{
  "n_layer": 10,
  "d_model": 256,
  "n_head": 8,
  "n_kv_head": 8,
  "head_dim": 32,
  "d_mlp": 512,
  "vocab_size": 5282,
  "activation": "gelu",
  "norm": "layernorm",
  "norm_place": "pre",
  "norm_eps": 1e-06,
  "positions": "learned",
  "qk_norm": false,
  "attn_scale": 0.177,
  "bias": "none",
  "tie_embeddings": true,
  "parallel_block": false,
  "init": "orth",
  "init_std_qkv": 0.0312,
  "init_std_o": 0.00698,
  "init_std_up": 0.0312,
  "init_std_down": 0.00698,
  "init_mimetic": 0.5,
  "optimizer": "adamw",
  "lr": 0.00104,
  "beta1": 0.9,
  "beta2": 0.99,
  "weight_decay": 0.22,
  "lr_head": 0.00882,
  "grad_clip": 1.0,
  "warmup_steps": 408,
  "schedule": "wsd",
  "decay_fraction": 0.604,
  "decay_shape": "linear",
  "final_lr_fraction": 0.02,
  "batch_tokens": 32768,
  "seq_len": 512,
  "doc_mask": true,
  "train_tokens": 270000000,
  "steps": 8240,
  "dataset": "wikipedia_en"
}
MLP neurons of a small language model. Each row is named by its layer, matrix (down: output weights) and neuron, and shows model dimensions 128-255. Each number is 128 + 32 x the weight over its row's rms, rounded and kept within 0 to 255. Numbers have three digits each.
A block is one neuron, or neurons of one layer that tend to fire together. Before each block is what it responds to, as a language model described it from the Wikipedia text at the highest values.

Responds to: Wiki headers and table columns. Tokens inside Wikipedia section headings and table header rows, such as Pld in league tables, Season, Cast, and the og of Phylogeny.
L6.down249:091117122105094091151107140114122133145149195131151156161136112191153145148134159120126142115134134147145147077133173099104103113154129107052097127169150081123138176086161163077086166085068083150116114047152128066106077121181071123162176132121170183083101143143140175133115055129105109113125123131200150159119096103155179141110111140154137078168158090104171081112173086083118136147155

Responds to: Wikipedia structural headers. Tokens inside Markdown table header rows and section headings, such as Writer(s) |, | Nation, ==Biography==, ==Career, plus table separator rows.
L7.down102:131116109157116193123119084110162079138156120137169091147140093133161115088078099135129167145093102089080107126099137159136130246162137098179100108145143091161158155093165123156163110108163117132108138146141131094093188119081141149177143156135121142115166109125123105137131000140119179171080142125054100117131170142122093105133141180100155147146112111140163163139120169072171122117114
L7.down105:158070091174107112155131149100067098102139144087175149187129148194149119131137124135117135166115167106149066119137111099153108122119124147139139068147096088134102105188143136126105087145123159132128141115096156089061136105144164126095090142111139144114140140135157180169106045170161141089152183129112082120150089106110095105106102138109140094121098088140089168089182114071109141092163
L7.down118:176164163146118137102082106157152109086124145141136177192097100126227146124112177144100087117102149078091160100126181132095097058163087083097140135171141096123132121164123119123170138108126106099170138110093076144050083107119165190150112100123126115134135088104093111145134173140117091172166093114118157176098155076095110132144133128109169141121130097156109126127074100121083137165176
L7.down128:151071207130153079157117089073097150153118160147130150098150113117058125092144135104098148206178153101119123117144085101156099130133213162094094110150172147122122110181152059091148110136186097182128126206052130144106122175136083155131116137110124166134135149124099111096156089141138139119153099103177088104167090140107130202148189188168104124113165075160173126117102118162101121156134
L7.down163:097114123185149148096159093068132157104144159156083074130121086142166165149145127091129124140087143166152167157149154143129126207133216154109081103089137121106132118128114161129152115088155105108154101106125153131150110127127119131099113154175143118075156115145180121126165053163071151110140134179167176163140173130068112073071128130087090186149122121110195054144127198100124160182152
L7.down169:096179084079124147091150142120153112103107118104111117118098106157061153122140130168120196116127087082150043088118187159122163168169127117137148125114114130161134108137132187077120151137121155150125099111143111125159094171104144188160159133109118105132107100147058164156111011129156094149153138101120172128149109183092163134165097104120059155139132104067153135124150073134117173126125
L7.down211:169158129211130113181129143115070107165113114095108134105168125126176109153100145153170139116086094131115154172111061120130140197145149080105095122140102179126120170143094077083046114168132095151136115133142067142127143103101156160182174137124079109096139127129161153150138016120125147112093099127083130118151129139125104153152145108168131130092121142047100154158092087114173150204107
L7.down345:204149104145091096122124150083140064196131122138143144141152052139176121154149153166128141175113146139142118117194180118133100203116140119135077056116095069187144140102134119077151120096093109113113154113123144157121190123109146134147143173122120141150058112159100129089147000142127113060129149126108132139118128079107136145089104122115116141153106169188138165141150132138151109111175

Responds to: Early mid-word fragments. Second sub-word piece right after a short capital or lowercase word-start in names and words, such as Pr|ed|ators, A|st|ronomical, Mal|t|ese, br|ing.
L4.down21:086132080108173175082146104145147143109182128052102147086083168132099122126177059119130157140129092083052102076098128123109098138115204065140091148126138130124148141088099107166122101150116126190157100165128135070095095148127130169141107108130109086138117158099142122140184178093082166123136096177115148141129143110111136077135145127148118141112113125137151153122110093168139128190180
L4.down43:090175076141102127079143125155161137109123143144121121126147139107160110164069101158148102108081115166090126197170172122177081025150170069074085186182113187183186102095130127132129116096107192089147106102137114121127109167114122166131124116144123136139141094117164133135132235123151156130142145117101125084159135137143160124115122121134142145140119077153157124103129054059135162127076
L4.down82:180093107123145136188133126036088102160086129133179147127106117150107093115168104202122082096131174114115113169142092122098093094131145085094090152121162144100099142137165149149090122174101115144137079198092125124171101112117184148140122144060187163122131098099139113175131154138108050202096205153164109141097141178126126116179086153120111082084156135132159145173134065122094104203111
L4.down118:102115148143096203121134121133122122093139109108063118070150126092161111112202126117145175171162123145081119125111101150106161169130170112127137134205158142075093138064160154140170152129130102057116092108173138116141092122121141093114049126205173090151130083154169150140163068159176103111072145068108142089156140086095126123217190116089120136114137141082142083140137093092102111074186
L4.down171:143162121107091088167170149142117162097191102166096130129162103148098092122101198100091083144098096157157132143085148070120136123139087131097092104167140139127118077157186102128089089105108150165147128111116151057112111171109119103151109121138155127178163091207123137072066131040115138119083113129104133156179137117140128099122132143119121133170129111138089106056168158138143110092139
L4.down235:118124112120138127179137128124147168151174123177096098099145074152104093086108180193088166136148136116089131062149121110154152216178136128147176150167073117151152122109097172055141096087086120133183109088146152082189187082129141156133068124135140123183125086112128093082114076113136166091112118108145151117164157114101190135176114115113104223127060129125142088113092085153125122127145
L4.down259:152075079176084093083131124142169134142045165116141136089130120105126110100128128159181115169131174070098116125089179161133121090130126153157094128096135167078092063098151153148118152124150116106112120171119149118114119137182154145135147087118147118073086220150172087168091180138175073165119153115058092092144132120075145112092156141155141105126161127133137091190136096126082161152076
L4.down372:109143141103208097147165123143153146132225101139135106104129083105132070095141144200162104122127110159098169077152082148164167142193124122102125120123206081103083160077057183088160107116125118122101138152170088102097122080163106096110147176152131176160146237156111121089110121073110157058081090115110153126126173108099163127084171146133123166129077095128154116122093133093152154048127

Responds to: Second word-piece fragments. Short word pieces right after a one- or two-letter word start, mostly after A or M, e.g. M-ax-imum, A-p-ollo, a-ux-iliary.
L7.down34:160110100067147109113172152122204115152137113154125085182196132154161167129146067147185132120130176147093119144187105209053090116141129143134104149183134134122166140197120099104102095134176137099118116071078085143114108148166146165118117129131162094157148123132152148085089180143183150096174178109086133118073086074105111191142073162158124134135107118134146135104100120185197168089057
L7.down110:103098131103139163133132110118121148118156113144146076198139133111101120073106144144125173138126139119178113154099186184072010165125106107135129115126141122127127158052138132083197097166119130146112095162109123119115123117155148106129123096102128160103166131131111199144151108109143129093150105120149165117135143121088130128140085045130115153070131155114137179071104096117147163128084
L7.down195:127138112090109182154180104128128156197117160108102159160120093141045168147120091156130140133126155062086082203092064054129090211083144105144105126069127150123127151127117139123133143157138146108117122117115188108111123103150144103169133155156144140175147220131116162151139059144105132111146103078146109045100153162126112126171071134117156145163092131166111069151101138128151123168125
L7.down223:111108239142117148155143142114154128151081122138164091158150177089156076124120200141173111137168102122058106108143048134077053133120055146132100106127112103179164148131143099124112093164099166114173116151066092154133093133104135116080145132099168123125122098110182080054213112141109103117149146153117124141111130120076123102117122097101144100156148085119109120114124091140127129077160
L7.down310:125094146156112125065179135152119168132094108159137128160141066162136127186082135144111125120105184154143098144187129134112150143090130101140142175098143132115072155116136106138062079108118150197135118144179097121167112131184083172139178126166145111074069170116124060056141136174125126149197133128151151117107202089177123100140095144159127082157082115174146124108176130136089102119084
L7.down394:125168141165093093166115092129076155120098137180140161129106144079130183099132178113155129071154107044129138096108085147127125119114146163197123168108117160071085174134118102161132143145180112089144102182072147091141174179163158118131165115116141166125173112168196158156107052149118085121122092132091153101135095157057104151131123144140104110087114150122128146092126140095125195136098
L7.down443:128142187174094098131147091109174106114133148084073123081145101128156077147121110154163062115065153128104132117121119128152077084139088097120109153142136159123052100155106113178148103200112179134105075155141216059162099152114139065118144102126145105140136116125167170115181155119107157102106073133103071141135150134146127202117094130131164162121131129127126126167138148151201130132120
L7.down492:142075093179143166158088185159134151139093176152154110038106131124131125101145137067102103104112104138102139113139134179162157088173089109132142122165109136167122114139123078158163111059112193119095148132062112144153131157158102162128077115152148132139125066113099145114155162146095107162128176127167111105126142115107144134175112124074097103079170122139132171145216106108109096114124

Responds to: Section and table headers. Fires on the first tokens of new Wikipedia section headings and table header rows after a blank line, e.g. ==Awards==, ==Career==, | Party, Season.
L4.down223:070103123142137107103161168140093137141131102148071150056148122147100084138154158133123129101180116144098055167126099150132155062094088115144147135133084121068165107118161108144123132092129105110084138129130173127122108144154131142115157151140125161096122180109094109102091255097125160109086047136117126157162135140135080168139083123126174086108110100117128170101123168159156107116112
L4.down276:178130145094041104103166190101124148148141124106125118096135147148127072120166107164106106156160116100154067166150159140164170120110126117142125139176127138118099111147085124152089175111175107103159151142076158156149155124133097117114114135145156147147151113138163106132173169194180145120105112148109197145109104109126115126109118138099132093078137103102096156083102112182149146110081
L4.down315:128089156148126131157117086165116148173074126103086163149111198103112173118179113148121151185119131065095069169109189153049165198150103118152075096111117136094105155110100148116074123141112092165085113140178157122092076190099102136154132158119126114130082224169177133151112073164151085124093118147142169125144144192079121144169110129053150126071098108150104121133097173134135110106104
L4.down380:136135074111125089108170091093157083134155150105123143126111127102158050155139067096135094083134131083101122161166123132173193181106102102118061104146110141150090104190189125183096064107146149157155118121073175163128101194108099059106112093126076184113156108143193127101119073127097115060161180144121127151146068143134087106136175139157132172168139168097156127121065166157081106177137
L4.down399:148120142152097152166118099139098141136133117150115149133118128125137152142154165125102122136146146134092145154109146138073117044082101110157111093123083116080203131130162127125143138119163094137094145147129143121123176139147133143130138115105084126130118085084117118143120255114135083087034021099154086128100144117151118143126118132153128127127132103081153143144099119172144102201110
L4.down414:111125090089124027156142130159127123112170121096130120074136164144132125084166105093188123105190101140161119129193129157160162111140058052175133154110138085113127129157153148052172167106108146202142091086160162101108104056160144124099129145148115111115159096147096131106103158157156130104108187149116177091167056141109099105133141161096127131116123121160167161146166166101147096124041
L4.down478:187079191140087119106138185087156133129186087146155121093079186166080093164121083145109123187133124118104074099109156097102130162168096166094085127180120174134150059130117117149145141133064108170187110077152118103172145166168109118055144146130156184150150105132118092135191112125075080095169062084124159130122127073080132174116118122158133145124137109194130174115158077103126092144134
L4.down510:211067130101097138107109174127144177082176098150098130101136156149082052159174142145145129114150170114163154143081123097107169096130092094137092143171105138177168146094161131154150126075117115102125167113181110152132159110123096189160107124094111151125095079127093096153150238130156175121089092113104157148046155079109092144183154166107111101113099128145148140126104135127143120119119

Responds to: Second piece of split words. Word-piece right after a lone capital initial that starts a split name or word, often h as in R-h-odesia, R-h-ine, B-h-atnagar, B-ak-u.
L6.down67:083135082157090129114164116158060110157126203119095099099124074129060111107117169199133078142067098120164171046160148174162140142087206143082118143091093100169089130127147180096111159086178045094103138092125117084139133121127091110127094127147133160114136147127156187078100023111116182154144094148131109128165170107138131164146157066139155196063143092093154162146086097108070160097150